From a checkpoint of a small transformer trained on Wikipedia: 2 heads of 128.
MLP neurons of a small language model. Each row is named by its layer, matrix (gate and up: input weights) and neuron, and shows model dimensions 32-95. Each number is 50 + 10 x the weight over its row's rms, rounded and kept within 0 to 99. A neuron's up and down rows have the sign that makes its largest values positive.
After each neuron's rows, "fires on" lists the tokens most often at its 100 highest values on Wikipedia text that the model never trained on; "fires after" lists the tokens most often just before its 100 highest values on Wikipedia text that the model never trained on.

L2.gate169:31 45 47 49 31 60 66 40 52 38 53 45 34 56 46 50 52 53 53 46 46 49 38 30 46 62 51 68 38 55 49 57 43 52 46 37 65 58 71 68 54 50 42 66 43 58 32 43 48 69 55 54 51 53 43 42 59 38 49 47 43 60 49 62
L2.up169:45 39 66 53 43 60 55 54 51 39 61 53 34 61 44 32 33 38 54 52 59 45 44 25 50 67 56 36 36 41 42 40 47 40 45 42 48 41 59 56 31 46 50 53 51 34 52 46 45 63 38 47 41 47 52 62 52 44 36 52 53 62 39 41
fires on: "\n", "\n\n"
fires after: "=", " =", ")"

L5.gate415:53 60 35 41 36 62 49 63 44 41 43 48 63 58 55 41 59 61 59 53 40 44 61 43 44 46 63 47 53 55 29 56 62 47 60 61 43 59 67 45 54 54 61 73 40 55 30 50 59 37 43 40 52 54 55 55 56 54 64 70 49 51 55 48
L5.up415:48 52 35 62 64 34 28 52 62 38 48 53 42 48 56 50 65 61 39 50 61 66 58 59 46 49 41 53 48 47 44 49 33 61 61 42 35 44 46 56 53 60 73 54 64 33 42 53 32 46 60 40 60 33 46 53 52 44 54 62 52 44 55 51
fires on: ")", " |", " (", ";", ".", " and"
fires after: " m", " 0", " kg", "0", " meters", " ft"

L5.gate91:43 52 45 50 43 58 54 40 51 47 67 35 60 47 61 47 54 46 41 56 46 47 46 60 48 74 68 44 34 48 50 44 29 40 59 39 26 50 40 57 46 61 60 54 64 44 56 41 41 65 48 64 29 44 56 55 53 47 41 58 58 49 45 56
L5.up91:56 63 41 58 56 76 53 36 76 42 48 52 35 40 58 55 57 41 49 57 41 49 44 58 49 64 65 40 45 60 54 37 48 58 48 60 29 57 56 71 31 73 64 41 48 49 53 48 63 50 63 68 39 58 60 52 59 45 52 57 68 46 45 40
fires on: "=", "\n"
fires after: "\n\n", ")"

L2.gate318:59 56 44 45 41 48 51 56 37 61 45 56 61 46 22 64 60 77 56 48 43 71 49 39 64 62 33 68 50 52 46 53 59 47 59 52 57 51 54 52 62 45 36 48 53 41 50 54 47 61 52 51 54 22 42 71 42 42 45 47 46 49 45 44
L2.up318:52 48 55 56 46 32 30 36 66 41 41 45 33 40 40 55 60 61 45 34 51 65 62 54 65 48 49 72 58 34 59 39 49 51 41 47 59 37 54 71 45 38 65 59 46 66 42 30 59 54 43 51 65 43 41 51 58 41 47 40 57 46 54 44
fires on: "\n\n", "."
fires after: " |", "|", ";", ")"

L2.gate253:24 57 42 54 36 53 46 37 42 31 58 40 34 38 55 45 38 81 48 53 46 53 47 49 50 47 55 37 33 67 66 49 48 49 58 44 33 61 48 43 46 46 37 49 67 42 54 53 64 49 56 44 48 48 61 44 42 47 30 52 26 55 63 58
L2.up253:48 59 46 51 59 58 53 62 53 34 49 40 34 50 53 37 40 72 58 61 42 61 53 49 60 58 71 51 57 50 48 55 43 43 44 41 71 47 53 42 39 56 52 42 47 63 29 49 35 58 53 53 43 34 50 39 48 55 47 66 51 51 42 29
fires on: "\n\n", "ept", " an"
fires after: " =", ")", " is"

L3.gate419:56 45 51 40 49 64 58 55 46 47 40 55 39 53 56 37 63 41 46 65 44 50 46 51 56 49 59 46 39 51 66 54 42 38 56 57 37 25 49 49 53 32 39 40 58 48 21 39 41 34 52 46 45 41 47 66 43 45 39 48 54 32 47 56
L3.up419:26 43 48 41 52 61 48 63 43 59 47 39 34 43 32 53 37 52 51 43 52 29 40 37 44 50 60 36 53 45 44 68 38 42 46 46 65 53 40 51 57 44 46 47 44 66 48 46 50 48 43 40 42 56 58 46 50 69 34 44 49 57 53 54
fires on: "-", " approximately", "ite", " widely"
fires after: "-", " the"

L2.gate452:44 51 52 65 58 63 31 58 51 61 41 29 32 41 54 54 47 63 30 58 38 44 50 67 33 34 35 41 46 46 51 49 40 62 43 48 56 44 47 57 51 69 51 55 63 65 43 38 76 49 35 40 60 60 44 55 39 56 23 52 52 50 57 50
L2.up452:55 63 51 68 52 51 27 53 40 52 46 34 29 54 36 49 47 51 29 58 50 40 53 74 36 31 29 40 32 47 57 46 37 63 57 48 52 38 59 61 62 71 51 48 57 64 45 46 54 52 31 39 50 42 31 54 28 50 41 60 59 48 37 45
fires on: "=", " about", " how", " believe"
fires after: "=", " ="

L2.gate373:64 61 43 40 64 45 59 50 65 44 51 55 42 40 49 56 41 74 62 49 49 53 42 55 36 44 48 49 55 61 53 56 40 67 49 58 49 48 50 59 42 65 41 59 46 59 66 52 50 53 44 58 35 44 45 58 73 45 62 57 41 66 57 53
L2.up373:50 45 66 65 52 56 36 45 56 60 56 55 54 46 29 56 51 46 46 34 53 36 56 44 56 30 42 54 45 55 48 54 65 37 72 46 42 57 43 36 41 55 32 44 37 72 41 40 51 53 54 57 52 61 39 53 61 44 60 31 46 49 50 58
fires on: "-", ","
fires after: "-"

L5.gate5:36 69 48 45 43 62 50 55 58 47 39 37 37 35 39 38 44 63 29 54 39 55 46 46 52 56 48 54 41 64 62 47 41 71 50 73 57 53 78 66 60 55 47 36 43 53 46 60 33 44 42 49 47 40 54 46 63 54 41 48 42 36 50 60
L5.up5:37 83 64 47 58 47 60 68 56 61 33 49 31 36 50 56 41 58 52 48 49 52 42 41 65 53 54 48 36 47 49 47 41 57 59 67 48 59 77 58 58 61 44 51 40 52 50 48 42 53 57 54 40 53 51 38 36 54 50 40 51 45 35 64
fires on: "-"
fires after: "-", "st"

L3.gate340:58 52 65 53 63 51 59 58 50 46 30 38 36 56 48 45 54 62 40 56 42 44 55 39 59 64 45 54 60 42 57 54 45 48 61 58 53 66 52 52 69 41 49 45 53 46 39 51 51 45 47 29 47 54 42 50 50 61 61 55 40 42 39 47
L3.up340:45 73 44 54 51 63 39 46 43 42 45 50 49 41 48 61 46 69 58 50 61 43 50 43 60 58 61 49 43 50 40 51 51 71 46 52 51 63 35 53 66 61 46 47 40 61 30 45 42 32 52 52 48 62 55 71 48 55 42 47 42 49 39 42
fires on: "="
fires after: "\n\n", "\n"

L5.gate459:47 31 41 44 44 47 57 61 56 28 47 60 61 62 45 38 50 41 42 36 45 37 61 43 48 64 61 51 52 33 56 41 42 38 73 44 43 67 59 47 51 58 44 57 34 39 62 63 54 45 37 58 69 68 50 32 28 65 49 47 55 57 43 55
L5.up459:46 43 43 24 70 38 67 36 43 38 46 80 41 70 34 55 50 57 60 34 52 54 37 52 52 60 44 48 40 38 67 49 45 61 51 48 62 43 61 34 51 40 58 67 42 30 36 59 40 47 64 62 39 42 41 39 51 67 49 70 44 55 56 42
fires on: "=", " |"
fires after: "\n\n"

L5.gate193:28 41 48 67 63 60 59 63 34 45 38 60 61 35 53 41 51 26 70 45 46 50 30 68 61 60 56 40 76 58 58 35 49 54 47 40 45 54 54 42 51 24 58 47 68 52 42 43 49 50 47 67 44 46 29 43 53 49 53 31 61 34 51 42
L5.up193:59 62 66 57 42 41 45 49 27 54 45 50 55 47 45 42 74 59 52 56 76 45 58 54 57 70 32 43 69 46 47 59 56 39 35 63 47 53 45 48 44 63 50 52 51 54 50 40 33 42 38 43 40 49 46 52 58 62 50 51 58 66 55 61
fires on: "="
fires after: "\n\n"

L3.gate312:32 50 39 67 49 49 50 56 51 30 53 56 51 39 52 63 44 47 56 69 46 70 56 40 70 33 43 41 42 37 51 53 58 57 51 50 68 54 57 41 55 37 59 51 51 42 31 51 46 61 43 58 57 47 50 56 51 70 63 33 49 39 40 55
L3.up312:69 61 58 45 45 37 58 50 53 66 55 55 58 60 56 64 47 65 64 41 38 65 46 42 63 37 64 66 43 36 56 38 45 56 38 42 50 46 57 57 48 42 59 46 38 47 35 60 52 52 40 47 69 55 52 56 50 66 56 39 66 39 50 66
fires on: "|"
fires after: "\n", "  "

L5.gate112:52 40 36 49 49 65 40 38 62 63 45 36 44 60 35 66 58 41 55 46 47 44 46 58 61 52 47 44 43 73 46 52 40 54 56 31 46 40 43 30 48 62 46 51 49 44 31 54 53 46 54 73 48 46 58 41 53 43 49 58 32 48 33 78
L5.up112:46 36 44 47 52 41 58 57 45 51 65 32 45 46 46 64 29 47 37 55 52 67 58 27 61 52 56 42 54 44 42 47 41 37 46 47 55 62 54 51 41 48 52 55 44 62 59 67 77 58 50 65 46 37 70 33 48 49 57 63 52 51 48 51
fires on: "="
fires after: "\n\n"

L5.gate284:49 39 52 56 52 51 46 61 42 53 43 49 29 59 46 55 46 33 31 50 62 60 34 56 39 77 43 42 61 44 53 42 58 38 56 38 48 61 49 61 50 53 40 49 48 66 44 59 24 59 66 38 38 50 33 48 39 37 43 58 55 48 36 39
L5.up284:38 51 51 30 60 42 43 41 68 55 32 23 72 44 41 71 53 50 50 55 54 56 52 51 48 42 53 47 68 46 56 56 52 26 27 68 41 45 44 50 49 32 55 47 40 51 54 42 52 53 48 58 52 52 67 61 55 64 42 44 40 39 48 28
fires on: "=", " UTC"
fires after: "\n\n", ":"

L5.gate427:43 46 66 59 51 55 61 62 55 42 39 44 55 68 43 38 59 42 45 67 40 53 39 58 34 48 37 50 71 28 51 52 51 48 61 42 57 60 58 35 60 52 70 34 40 58 53 49 42 49 47 40 62 56 43 53 52 49 56 63 42 44 39 55
L5.up427:58 73 41 45 49 48 53 56 52 43 49 46 40 42 52 66 44 46 51 57 45 44 51 71 62 64 53 44 64 38 43 45 51 61 50 62 55 56 76 64 58 58 53 34 50 55 47 50 31 34 60 45 46 63 61 33 52 58 51 57 56 53 31 43
fires on: "="
fires after: "\n\n"

L2.gate267:35 56 30 54 58 57 72 52 56 61 45 21 52 51 70 57 44 46 61 45 55 63 36 47 50 56 54 72 43 29 41 60 35 57 50 56 41 42 35 50 52 49 52 44 50 68 39 41 61 56 43 50 43 62 62 55 27 47 52 41 46 42 58 47
L2.up267:45 59 52 54 56 58 63 40 41 52 40 47 54 68 63 66 51 54 41 58 63 75 45 38 46 60 41 59 50 37 41 36 53 50 40 49 59 46 56 52 43 51 53 30 48 49 56 46 53 73 53 57 55 63 70 60 51 43 50 28 37 45 48 65
fires on: "\n\n", "=", "|"
fires after: "=", " |", "\n\n", ".", "|", "\n"

L2.gate276:47 48 39 68 48 37 60 65 64 26 55 50 42 50 39 53 62 53 39 36 50 46 43 47 29 32 46 64 60 40 69 58 50 40 50 34 60 63 66 49 55 35 56 50 33 47 65 51 65 55 49 64 61 74 49 43 43 28 38 43 43 51 43 58
L2.up276:41 39 68 58 54 39 52 39 41 46 42 50 54 53 35 43 51 47 46 57 50 54 54 40 33 40 52 56 39 62 45 72 66 40 33 43 60 46 75 57 47 46 70 55 48 41 52 51 38 67 52 60 44 46 58 41 45 32 42 52 65 53 37 62
fires on: "="
fires after: "="

L2.gate197:55 54 59 34 53 60 53 40 45 56 50 62 52 61 60 37 52 58 33 50 49 62 56 46 41 48 39 65 58 47 57 44 50 60 44 47 49 37 36 41 39 66 62 64 35 52 44 52 44 49 66 53 55 59 55 44 43 39 52 65 47 57 50 55
L2.up197:56 40 45 43 38 42 35 45 45 67 70 31 55 44 62 31 48 36 61 53 57 61 66 66 58 39 60 54 69 33 64 63 45 52 68 44 37 37 46 54 51 76 45 42 42 49 54 40 40 58 47 51 64 50 53 55 46 55 78 43 33 61 55 54
fires on: ".", " Conference"
fires after: "D", "A", "C", " (", "c"

L3.gate237:42 40 35 55 63 47 43 51 49 60 55 49 50 51 41 52 59 52 32 38 52 42 36 54 60 43 60 56 62 33 45 30 46 40 40 41 40 46 39 39 50 38 68 50 58 47 61 33 52 29 49 45 51 57 47 61 44 47 54 41 47 65 60 37
L3.up237:37 39 51 55 35 47 28 41 38 60 46 43 59 59 69 42 58 36 23 54 42 67 61 51 45 48 58 45 49 55 64 58 54 50 41 69 41 53 51 72 64 50 53 40 57 51 43 53 43 45 53 49 44 59 50 53 51 62 44 59 59 50 38 43
fires on: "="
fires after: "\n\n"

L3.gate477:40 48 44 33 58 48 33 48 50 52 38 54 53 30 51 52 44 36 36 46 61 59 31 69 59 54 45 49 48 49 45 46 51 47 55 32 45 51 37 30 32 55 43 45 54 64 68 56 38 53 52 55 47 55 51 72 48 48 34 45 65 40 35 52
L3.up477:53 39 57 54 33 43 36 52 56 41 57 49 45 41 58 43 58 46 40 24 50 51 62 43 52 53 38 53 55 39 39 57 61 47 54 54 60 35 49 51 39 50 40 42 59 38 57 42 38 55 51 60 48 55 49 51 56 60 64 56 39 56 45 51
fires on: "="
fires after: "=", "\n\n"

L5.gate393:43 60 57 55 47 46 57 50 36 53 51 49 63 78 45 55 43 42 36 41 42 41 54 50 45 56 65 49 59 53 52 54 57 49 29 37 58 51 54 59 55 59 55 68 27 44 49 35 36 80 44 60 37 57 45 43 61 54 52 40 41 44 35 45
L5.up393:37 52 37 37 55 44 43 50 51 54 53 42 44 47 61 57 57 49 64 33 48 40 43 54 45 47 58 47 49 43 32 50 53 49 54 56 50 48 54 58 57 37 56 58 28 39 45 53 49 46 32 31 35 42 37 49 53 49 41 37 50 43 41 43
fires on: "|"
fires after: "-", " Du"

L5.gate184:32 49 53 60 61 44 56 55 61 72 62 40 55 64 65 57 40 37 37 56 49 41 45 46 55 60 76 35 43 44 48 50 50 49 59 40 68 73 50 51 34 44 43 63 46 45 63 52 36 57 59 53 35 67 46 55 51 56 51 38 55 35 49 51
L5.up184:58 70 32 58 65 59 63 59 24 55 57 41 50 46 49 70 56 47 50 53 55 49 55 32 56 54 51 58 42 59 51 45 52 42 43 53 53 66 43 48 45 56 46 45 22 50 42 55 40 54 33 61 52 49 45 62 55 55 56 46 45 29 73 48
fires on: "|", " |", "-"
fires after: "-", " Votes"

L5.gate23:47 46 64 58 60 49 43 45 40 42 48 59 57 71 38 57 54 51 58 67 56 46 38 34 48 40 41 35 42 46 48 42 52 56 41 47 36 68 65 44 71 47 51 47 34 31 29 51 44 45 78 50 45 41 43 47 45 66 69 52 41 56 63 39
L5.up23:48 51 53 52 44 37 52 62 43 27 52 44 39 54 36 60 46 62 65 46 61 50 47 58 51 54 53 40 47 49 50 43 43 53 68 39 55 56 50 57 48 72 52 40 42 40 49 49 49 51 41 53 59 51 55 53 69 50 46 52 67 61 46 46
fires on: "="
fires after: "\n\n"

L3.gate231:43 64 37 49 52 37 73 34 46 44 64 39 48 50 40 58 53 55 68 67 47 56 47 35 44 58 67 47 41 36 44 75 62 44 46 62 55 45 61 59 39 55 60 52 52 46 38 51 54 53 45 44 37 59 66 56 56 59 41 40 62 48 51 46
L3.up231:56 70 43 59 69 54 55 56 44 32 56 48 62 51 56 56 51 29 59 46 36 61 34 49 36 61 69 45 49 26 49 62 66 58 47 56 71 50 40 38 61 69 64 54 40 55 33 47 55 41 46 49 43 49 61 53 64 51 49 57 41 32 51 30
fires on: "|", "\n", " by"
fires after: "-"

L3.gate117:42 43 52 67 64 44 72 49 49 51 29 53 40 53 56 56 44 52 38 58 50 56 50 59 31 36 76 58 56 67 45 54 52 50 60 54 58 36 37 50 34 45 43 59 55 53 53 65 58 37 44 59 36 63 66 45 32 52 64 50 64 65 55 56
L3.up117:55 42 17 66 58 57 68 55 53 55 41 50 66 55 57 41 59 56 64 50 37 63 45 45 25 63 59 73 55 44 39 54 46 47 30 58 63 46 56 36 46 59 57 59 43 58 38 39 58 46 50 46 45 56 63 51 60 39 26 50 56 49 40 53
fires on: "="
fires after: "="

L2.gate114:62 64 49 55 52 62 51 44 51 54 43 49 48 49 56 43 57 42 48 47 48 66 44 61 58 44 48 45 42 44 70 44 46 60 35 51 58 42 55 36 64 58 48 33 42 68 47 51 44 49 66 40 58 67 50 47 51 56 38 44 37 53 44 52
L2.up114:52 57 59 34 54 53 53 49 57 49 50 67 49 64 48 55 51 68 66 51 47 58 64 68 58 49 65 56 55 53 55 53 40 60 51 60 49 39 45 31 45 64 43 59 36 45 47 71 53 50 40 49 41 60 45 65 52 38 62 49 63 60 30 48
fires on: ".", "so"
fires after: ".", "m", " .", "A"

L5.gate44:49 51 49 47 57 45 21 35 46 40 50 46 51 53 43 64 60 54 53 57 51 59 50 51 45 42 43 52 43 53 59 50 61 56 57 55 36 56 54 39 48 57 54 39 57 62 49 54 65 56 58 41 26 43 60 67 59 35 43 40 42 36 58 54
L5.up44:53 56 30 32 55 47 63 49 63 40 61 51 51 63 65 76 47 45 50 43 26 57 25 39 59 39 46 67 60 48 45 58 61 50 48 44 67 48 65 66 45 35 37 34 47 39 54 45 68 46 30 34 46 42 43 57 54 31 54 48 52 40 46 59
fires on: ",", " and", " or", "/", "="
fires after: "s"

L2.gate383:49 39 43 59 58 52 68 30 40 40 52 58 61 30 60 48 47 39 56 46 34 35 51 40 43 54 48 46 50 42 54 38 44 50 41 47 47 48 57 56 38 44 45 60 59 35 58 32 47 49 49 59 40 65 38 61 44 45 36 43 51 50 41 45
L2.up383:45 43 48 68 56 48 44 36 31 38 39 51 49 52 30 49 37 33 31 51 54 33 57 27 53 41 43 55 60 35 42 50 65 60 42 59 53 50 73 60 44 59 43 66 35 56 57 41 44 52 48 47 41 53 29 66 51 68 64 48 52 53 45 61
fires on: "M", "D", "R", "la", "ed", "a"
fires after: " \"", "-", " (", " '"

L5.gate321:46 46 52 57 35 55 55 50 60 67 38 34 50 57 37 59 60 51 54 70 43 48 53 39 51 47 67 40 56 44 51 49 44 51 63 45 49 67 54 71 64 44 36 42 39 61 48 64 55 71 64 54 40 53 36 45 59 51 54 55 46 51 52 60
L5.up321:56 47 47 55 40 60 66 57 42 62 48 45 46 48 54 39 58 44 42 53 49 48 61 50 58 68 64 59 51 53 52 33 53 54 46 49 36 59 60 57 65 50 48 45 37 35 53 47 48 50 50 44 55 47 75 51 52 57 47 56 33 61 57 59
fires on: "="
fires after: "\n\n"

L5.gate182:52 50 40 62 67 38 30 66 46 50 55 44 59 54 51 53 52 55 54 67 35 46 36 45 55 60 63 56 58 57 43 57 52 48 64 64 44 51 46 54 46 63 59 36 57 40 57 56 54 25 44 49 56 50 61 41 66 46 41 48 53 42 55 46
L5.up182:45 33 21 51 45 56 39 41 50 39 60 36 44 50 51 39 45 68 35 49 39 48 47 58 38 53 53 58 59 52 59 36 63 53 36 68 58 65 36 34 57 62 50 44 48 66 50 50 38 40 61 55 56 50 59 56 58 57 45 54 61 54 56 45
fires on: "=", "\n"
fires after: "\n\n", ")"

L5.gate8:57 54 40 38 43 56 33 55 44 47 49 35 38 50 52 64 54 74 44 58 52 29 56 43 48 46 66 40 53 48 41 49 55 63 27 66 53 58 55 47 70 41 55 18 58 21 30 51 65 41 49 51 63 62 59 52 49 63 55 58 41 56 35 36
L5.up8:17 41 56 49 42 51 50 43 52 39 64 35 48 66 57 38 47 45 33 50 48 45 48 57 43 55 33 47 74 36 43 48 61 38 56 46 58 67 47 59 51 37 50 35 48 39 40 35 45 53 45 63 56 46 34 62 44 35 56 50 46 40 34 38
fires on: " the", "\n\n", " had"
fires after: " of", " =", " who"

L3.gate329:41 38 47 51 54 66 57 55 57 54 36 53 50 55 30 45 37 21 46 60 50 32 53 48 59 60 66 49 63 47 53 54 60 51 47 50 63 58 54 35 45 48 50 31 59 58 59 35 42 47 28 46 44 53 53 27 49 40 56 52 66 48 59 37
L3.up329:34 52 35 53 42 59 48 59 51 53 46 53 43 44 55 49 46 26 58 46 62 54 64 53 46 65 63 44 66 48 56 46 56 55 47 29 19 66 57 45 54 49 49 78 49 60 47 42 36 39 42 45 45 56 66 54 43 56 39 64 62 45 48 32
fires on: "="
fires after: "\n\n", "\n"

L5.gate264:70 47 48 43 52 49 34 39 57 47 45 34 48 49 63 64 56 52 42 41 58 45 55 42 61 46 73 51 46 51 62 37 68 56 49 62 49 49 53 59 51 28 57 50 42 50 50 64 45 50 68 50 48 44 29 54 54 47 61 51 68 31 35 55
L5.up264:50 56 62 36 37 60 43 50 71 40 49 47 48 57 71 44 43 47 41 71 40 36 38 75 52 38 50 53 53 33 57 49 70 58 57 57 43 45 64 57 50 59 52 48 48 41 27 59 44 51 50 56 68 55 55 46 42 41 54 63 47 38 50 57
fires on: "\n", "  ", ".", " |"
fires after: " |", "|", " 0", "K"

L2.gate8:55 53 48 45 48 54 52 35 64 56 50 61 62 44 55 53 60 52 55 43 34 47 50 61 46 40 57 72 63 63 38 32 26 42 53 51 31 56 52 33 57 44 36 54 46 32 30 69 63 47 54 47 49 48 46 50 52 55 56 58 54 42 48 55
L2.up8:59 42 47 55 44 48 47 53 34 40 58 56 59 36 28 63 47 60 33 51 41 58 71 35 48 59 56 56 48 47 48 37 47 50 48 52 52 69 32 22 59 62 51 50 50 50 27 47 35 37 45 69 49 63 41 49 42 48 49 43 62 36 41 51
fires on: "=", "ca", "y", " and", "si"
fires after: "\n\n", " Be", ","

L3.gate443:63 49 50 47 47 45 44 60 63 66 72 42 46 45 45 52 64 58 43 63 35 33 55 54 53 65 53 43 60 52 49 27 39 40 56 60 57 54 39 60 52 61 50 43 34 48 51 57 68 65 55 46 43 41 56 34 51 60 48 45 58 56 51 58
L3.up443:35 50 38 63 59 48 55 58 31 43 56 54 62 49 42 64 42 47 63 58 37 62 45 57 52 54 48 58 54 60 46 55 48 46 42 47 55 35 36 51 78 42 57 41 46 58 56 46 33 59 57 41 52 38 51 49 50 45 43 55 28 54 67 37
fires on: "|", " |", " CM"
fires after: "\n\n", "\n", " ("

L3.gate274:48 61 51 60 48 47 72 47 54 34 42 50 30 44 70 57 54 73 53 58 39 49 47 52 66 55 59 42 49 54 59 42 45 56 40 39 40 56 52 40 49 43 58 58 57 47 57 54 55 46 61 53 83 49 58 52 58 39 43 31 45 49 54 49
L3.up274:65 33 46 34 42 35 56 47 66 61 35 59 57 43 49 52 53 39 68 50 59 48 45 73 30 44 48 57 51 32 59 52 50 59 56 74 35 63 51 47 48 53 39 53 46 45 56 68 59 35 62 53 47 43 55 54 21 60 50 80 41 59 46 35
fires on: "="
fires after: "\n\n", "="

L2.gate64:36 53 54 54 40 62 47 61 52 55 43 50 68 52 59 47 54 61 34 50 57 48 45 51 55 59 33 62 54 51 31 25 20 57 55 43 54 59 43 43 59 67 37 58 33 58 54 69 49 62 53 42 48 57 33 60 54 54 58 52 50 58 43 45
L2.up64:37 52 35 45 42 61 49 57 42 39 37 47 45 53 56 41 59 45 34 62 43 48 44 52 49 79 60 43 52 39 59 29 31 69 47 56 41 66 42 56 54 44 43 46 42 45 50 57 49 42 52 34 36 46 63 48 53 52 60 46 45 69 45 37
fires on: "="
fires after: "\n\n", "\n"

L5.gate232:30 51 60 50 50 52 62 38 55 42 52 35 43 48 43 56 61 60 45 42 57 52 53 50 45 53 59 53 55 43 49 50 43 68 55 52 60 56 37 55 66 51 53 47 41 40 54 61 47 52 53 24 59 55 54 65 57 67 46 34 45 62 57 58
L5.up232:28 57 49 55 52 59 44 45 32 46 50 49 45 44 60 51 57 54 45 61 55 63 47 58 50 58 58 62 58 53 44 37 37 48 49 67 52 43 33 32 42 51 49 57 60 60 37 56 52 44 51 39 58 38 70 46 45 60 48 55 48 49 46 69
fires on: "|", "-"
fires after: "-"

L2.gate355:51 57 53 60 53 39 41 56 45 64 59 39 47 55 56 50 61 56 47 43 43 30 59 42 44 53 40 54 27 45 55 57 46 42 52 57 51 51 54 47 59 44 61 48 57 46 48 49 44 69 52 45 56 70 53 49 42 44 54 43 27 60 56 37
L2.up355:59 44 52 50 57 48 48 34 45 42 59 59 52 40 17 73 34 66 45 52 28 59 50 59 48 63 26 54 45 35 43 41 62 46 66 44 74 53 57 51 56 50 56 41 63 51 41 57 61 35 37 39 40 56 44 56 45 59 41 64 49 30 42 48
fires on: "-", "ch", " 3", "3", "al", " Country"
fires after: "|", " co", "\n", "-", "\n\n"